Weights of a small transformer language model: 13 layers, untied embeddings.
MLP neurons of a small language model. Each row is named by its layer, matrix (up: input weights) and neuron, and shows model dimensions 16-143. Each number is 128 + 32 x the weight over its row's rms, rounded and kept within 0 to 255.
After each neuron's rows, "fires in" lists the words (lower case) most often at its 100 highest values on Wikipedia text that the model never trained on.

L2.up426 [188 131 152 151 162 164 134 128 145  81  95  97 133  57 107 127 132 134  99 164 108 159 119 138 128 111 145 119 130 117 160 187 132 131 104 125 116 139 102 150 163 163 103 165 102 205 141 117 111  60 101 132 102 103 114 115 124 137  61 172 109 172 126 115 109  88 137 122 182  91 134 133 153 117 165 202 177 117 149 174 134 105  97 170 199 118  80 128 105 125 119 140 116 107 171 148 148 108  97 122  83 159  65 177  68 131 132 123 172  92  97 124 153  68  75 171 104 114 108 151  95 113 116 136 112 144 123 103]
fires in: "and", "both", "when"

L10.up106 [150 148 113 172 170 138 135  89 122 155 157 102 168 130 127 147 158  85 113 121 202 145  95 174 147 158 123 180  74 137 112 108 143 148 118 128 122 154 157 120 111 201 123 126 116 153 167 140 166 166  84 140  82  61 129 102 169 128  80 143 105 136 119 174 113 121  70 126 145  57 153 196  76 156 118 106 101  92 112 116  33  94  99 134 157 164 171 135 177 155  86 155 133 107 136 140 123 120 108 134 200 119 150  55 145 151 131 170 148 136 156 108 160 109 107 105 122  56 166 117 142 133 179  82 139  84 117 107]
fires in: "to"

L10.up568 [157 140 117 174 141 113 136 130  88 128 161  46 134 118 161 159 130 100 127  75  94 107 153 109 115  94 155 124 197 106 137 127 148 138  98 136 132 228 143 160 157 165  75 179 173 134 114 122 139 143 138 170  73  89 126 143 133 133  76 166 130 175 150 156 142 131 113 159 173 120 151 129  59 113 133 130 106  90 169  93 129 149 141 100 124 188 169 119  68 107  56 131 147 119  64 121  83 135  99 134  97 138 166 154 137 144 167 120 166  78 175 187  91  99  65 140 155 147 112 138 106 101 132 114 165 196 156 106]
fires in: "of", "to", "for", "and"

L9.up525 [146 120 149 124  97 119  92 166 197 181  94  65 129 153 141 166 142  92 116 166 130 184 113 101  88 133 139  91 143 137  69 191 114 125 156 157 131 137 118  86 132 126  76 155 128 116 124 116 141 108 109  98 110  97 128  90 160 129 102 146 107 137 166 112  91  78 152  71 109 147 144  98  94 167 135  98 145 146 202 112 168 120  70 104 116 139 163 115 150 120 141 120 147  79 129 115  81 115 166  70  84 142 100 126 116 114 149 137 155 132  79  91 107 169 133 195  77 105 107 145 146 106 100 219 174 138 149  26]
fires in: "and", "was", "originally", "committee"

L2.up212 [ 64 130 149 101 153 147 118 128  84 121 124 158 100  77 127 116  43  93 105 147  95  97  89 166 111 170 148 110  93 113 165 137 111  98 106 131 107 133 116 171 199 127 103 123 164 124 112  83  74 125 163 136 121 117 102  94 180 128  93  81  79 111 140  96 153 135 171 163 124  52 131 165  92 138 158  90 133 150 160 144 182 127 116 159 188 159  69  96 111 134 118 120 144 156  66 114 142  89 138 135  85 181 169 159 166 119 114 206 136 145  91 121  97 152 151 159  85 143 143 126 134 100 137 143 134 173 133 135]
fires in: "between", "after", "back", "bacteriologist", "netherlands"

L2.up39 [134 151 161 130 152 110 168 120 176 153  90 141 191 128 164 144  27 123 155 114 154 112 163 137  97 152 167 117 102  94 118 233 111 138 139 118 111  61 168 183 147 186 171 109  88 144 156 102 120 148 144 148 113 139 160 153 139 152 132 160 147  88 149 158 166 123 141  61  93 169 153 170 178 181  98 127 110 136 153 137  84 111 139 109 149 171 112 110 125 158 163 127  79 111 147 131 119 110  88 140  88 153  77 162 118  80 125 192  80 149  93 156 124 162 113 129 107 119 104  68  95 139 139 100 173 127 122 146]
fires in: "name", "before", "some", "game"

L7.up477 [ 90 143 151 191 130  62 113 137 155  81 131 199 153  93 102 121 226 113 155 128 113 153 128 140 105 138 142 119 120 191  78 135 180 170 184 124 139 100 163 106  98 118 204 153 134 141  93 129 142 123 147 136 110  61 190  98 149  82 135 134  94 147 198 180 136 100  95 199 158 117 105 150 147 171 133 155 148 145 170 113 143 169 110  73 139 129  99 137 180  57 193 182 113 137 165 173 156  85 147 148 134 103 123  96  80 125 156 147 106 124  99 163 115 135 144 127 127  95  57 188 122 116  78  99 129 140  63 129]
fires in: "american", "german", "european", "romanian", "australian", "poland"

L2.up686 [161 146  69 130 159 161 102  96 129 131  86  76 116  61 134 120 157 136 123 151  90  97 129 110 116 108 117 152  89 166 169 131 136 100 110 166  68 179 139 122 192 178 158 101 109 126 124  81 138 181  84 191 165 132 141 109 160 130 161 157 111 185 115 127 126 114 125 106 153 181 108 163 143 121 136 149 101 176 141  65 178 113 122 116 115 105  84  84  90 111 106 120 166 104 134 131 149 141 105 110 114 124 158 141 174 180 130 125  84 125  97 139 147  64 129 144 146 102 129  87 107 160 134 145 127 153 126 135]
fires in: "of", "only", "these"

L8.up649 [173 114 106  89 154 153 130 160 105 137 155 109 105 138 165 111  42 121 165 138 101 160 123 168 175 118  93 127 103 148 130 118 177 149 136 124 137  83 136  78 114 138 117 101 107  82 141 158 214 158  66 116 147 128 119 120 168 143 134 114 141 129 133 166 130  88 135 165 145  29 129  84 117 149 129  94 107 183  60  98 136  95 105 116 154 118  94 127 130  91 141 168 128 114  86 124 148 155  94 163 184  99 122  64  90  99 115  92 122 140 100 105 159 179 149  94 139 106 140  93 128 126 138 106 125 157 108 120]
fires in: "that", "to", "this", "through", "have", "will"

L9.up467 [140 146 140 172 100 106 161 156 173 134 104  83 126 128 140 106  77 118 180 180 192 146 155 162 132 186 114 131 102 154 184  77 150 125 147 186 106 195 148 135 149 127 121 145 182 139 112 105 159 127 151 110 123 174 119 111 171 124  92 117  66 151 149 132 101  70 154 130 112 113  23 149  85  99  99 120  85 177 140 151 150 113  61 113 165 146 157 105 165 137 142 195 114 129  79 112 119 106 107 153  78 167  98 115 153  99  57 168 174 104 166 117 115 187 143 197  99 151  60  89  87 115  78 147  78 139  59 168]
fires in: "and", "which", "but", "who", "while", "such"

L2.up26 [121 131 129 143 160 154 130 117 106 122  82 158 166  19 137  90  42 123 155  92 145 110 163 126 154 122 124  99 143 106 127 141 116  88 175 142 117 179 178 141  58  91 153 107  63  92 138 163 124 125  89 107 119 101  90 111 148 141 115 147 168 112 168 110 160  83 117 139 127 126 142 119 164 118 142  35 138 100 168 137 152 118 139 116  94  82 179 109 157  96 114 148 109 139 140 159 126 126 163 159 165 107 137 136 102 127 168 202  95  87 107  95 124 144 127 121 142 117 135 156 154 159 104 117 112 132 182 154]
fires in: "name", "some", "diplacanthopoma", "omega", "new"

L3.up471 [117 119  90 117 134 136 133  78 155 135 184 111 139 110 152 146 146  87 127 168 110 112 173  95 115 125 126  99 114 138 175 136 144 126  92 128 107 127 185 110 126 170 116 177 143 184 218 103 114 110 151 144 112  99 109 130 123 124 143 150 128 120 169 121 127  86 186 142 118 170  61 134  86 148 115 140 141 154 148 169  52 141 121 129 175 164  98 139 143 145 184 115 165  97 129 184 155 100 124 112 112 145  94  79 123 150  99 196 104 162 109 134 164 153  82  79 138 120 122 107 122 128 186  71 146 140 147 175]
fires in: "2024", "time", "2004", "2014", "2022"

L2.up717 [131 120  92 134 105 159 121 130 127 138 162  84 176 122 137 161  82  93 146 134  84 185 167 139 102 128 155 104 127 175 123 118 129 100 140 119  65 133  95 161 113  77  77 131 195 134  86  58 115  30 135 131 141 171  90 135 111 114  84 179 114  93 118 119 156 149 146 118 111 176  95 111 123 106 177 150 112  92 165 125 147  59 173 137 165 186 137  83 144 144 139 182 155 145  87 136 144 140 110  91  80 155 100 148 165 139 112 104 155 113 149 120 120 219 141 164 121 202 162 139 148  60 153 112 110 185 129 173]
fires in: "and", "but", "than", "wife", "hans"

L3.up250 [175 122 122  79 158 194 168 110 134 139 151 131 118 146 130 168 190 166 178 117 121 148 108 158  88 141  89 105 102 114 103 181 103 143 142 166  92 114  71  96 148 115 174 122 161 170 151 126 168  96 117 106  75  96 132 135 167 148  82 116 150 145 181  85 152 158 133 105 125 194 154  88 179 123  98 165 129 121 133 154 139 132 156 100  94 126  80 146  84 117 105 102 122  77 148 132 132 166 142 106 134 135 104  82 154 112 112 137  68 162 108 128 128 130 145 101 126 165  70 123 140 136  86 124 194 107 149 109]
fires in: "second", "methylsulfanylphenyl", "view", "secondary", "sulfanylphenyl"

L9.up464 [100 139 151 120 106  82  77 107 112 150 149 167 107 123 115 126 144 118 118 174  77 129  93 142 151 116  97 143 140 168 168 140 117 123 201 130 148  96 128 104 135 113 161 114  89 108 107 130  82  82 111 155  48  66 158 168 139 105  98 147  78 163 123 136 116 142 207  95 154 110 142  98 189 159 164  68  94 162  99 170 176 114 126 165 171 133 106 157 141 175 177 135 148 173 144 147 155  83 155 183 174 169 144 101 104  70 133  87 109  82 133 132 142  51 135  72 143  83 132 130  93 106 135 108 138 122 144 124]
fires in: "he", "have"

L2.up36 [130 101  99 146 129 119 132 108 130   5 126 133 104 118 147 133 118 113 139  83 143 106 113 109 101  91 152 124 125 120 180 135 146 170  88 105  98 141  92  68 145 170 136 110 160 150 162 130 157 173 125 152 127 114  81 151  55 122 154 115 135 148 157 117 200 160 151 114 139 203 169 105 140 187  78 129 156 128 102 132 163 125 114 178 170 118 103 100 111  79 169  90 125  96 199 142 141 104 158 169  61 112 112 170 136  85 118 131  76 119 172 147 115 131 108 134 113  52 140  99 162 129  99 176 171  93  90 116]
fires in: "november", "round", "announced", "around", "rebounds", "united"

L2.up136 [157 134 178 129 177 125 104  83  68  62 115 113 113 110 114 128 106  52 123 159 114 144 149 139  78 157 240 172 104 150 161 179 164 139 118 133  74 137 120 163  98 124  89 151  97 141  70 138 149 141 138 145 149 138 136 114 155  97 142 135 160  45 127 118 118  85 150 135  86 157 117 102 155 159 144 115 173 125 182  81 171 146 140 119 131 207 137 110 144 140 151 135 123  89 149 169 130 150 109 214 118  54 159  76  97 135  99  82 141 158 125 157 105 195  92 114 127  67 116 161 171 116 120 109 124 109 137 164]
fires in: "american", "than", "european", "building", "clay"

L2.up710 [135 110 142 137 134 134  85 122 114 160 156 141 140 104  96 156 100 164 149 114  90 179 154 134 176  80 112 102 117 171 187 112 143 126 135 148  96  90 158 163 131 181 148 151 116  91 134  77 123 149 119 122  95  74  90 123 112 145  87  92  91 128 190 129 102 134 151 113 205  67 191  85 141 106 155 120 141  84 120 165 131  75 106 139 101 119 101 103 126 163 124 118  95 183  65 105 114 148  91  97  70 177 136  80 115 145 108 159 148 145 113 124  90 140  65  91 130  89 119 109 176 109 128 121 170 123 112 123]
fires in: "that", "through", "this", "three", "though", "thoracefasciella"

L10.up225 [151 110  94 147 170 155  81  35  83 146 113 110  97 107 158 115 153  77 154 117 132 147 109 151 125  89 139 169 135 140  89 124 115 178 124 150 140 220 104  95  67 122 100 124  63 162 129 139 140 118  94 117 118  81  78 125 136  93 146 111  84 125 157  82 103 147 177 117 139 102 137 103 126 139 201 182 156 185 102 175  98 159 144 135 184 147 139 159 121 135 144 119 108 140 105 125 152 157 147 155 116  50 159 141 103 151 122 120 137  82 140 150 133 135 161  81 126 162 151 124  88 123 158 123  84 151  99 144]
fires in: "he", "who", "which", "she"

L3.up635 [157  99  74  58 174 146  92 124 117 145 146 117 137 149 167 113  99 159 148 169 139 131 127 145 109 107 136 112 137 124 148 179 130 177 148 144 112  74 122 146 122 127  74 164 132  92 100 123 143 150 142 170 154 176  87  98 151 107  74 158 128  71 142 106  93 125 119 151 117 189 139 154 136 159 104 124 180 171  72 144 153 109 139 129 150 164 172 148 122 149 186  90  91 116 168 150 177 149  71 121 118 131 108  80 142 143 106  62 149 213  88 137 127 173  91 133 120 177 143 136 171 129  86 118 134 160 191 151]
fires in: "this", "through", "third", "1st", "october"

L2.up231 [117 112 198 112 102 123 140 106 205 157  70 133 133 140 107 202 155  80 141 180 144 109  95 150 124 119 143 137 160 120 110  80 159 152 106 122 153 114 105 193 126 120  88 120 190 108 137 151  90 134 186 101 124 190  94 150  47  66 120 138 111 115 114 126 113 150  88  82 119 168 154  44 123 164 132 121 166 116  96  72 153 138 133  59 151 109 107 139  84  83 151 138 170 134 112 110 138 119 133  94  94  94 136 202 221 154 103 100 128 109 137  98  96  73 165 103 169 146  96 118 119 113 135 145 108 130 133 112]
fires in: "were", "well"

L2.up576 [132 166 115  85 170  95 162 131 172 216 148  74 123  44 155 144 124 149 127 132 102 177  96  97 151 140 116 135 136 159 181 135 174 137 109 105 128 152 171 166 103 137 177 182 143 142  78  94 101 148 137 160 165 123  83 102  95 126 121  55 138 116 163 149 121 178  76 178  86 161 125  79 145  89 171 113 100  93 188 128 123  80  73  67 170 101  76 189 154 152 150 145 177 133  62  89  91 145 121 143  94 126 103  93 162 124  70 156 165 111  92  95 143 130 150 110 142 149 108 124 158 136  86 166 103 135 150 106]
fires in: "that", "three", "well", "third", "who"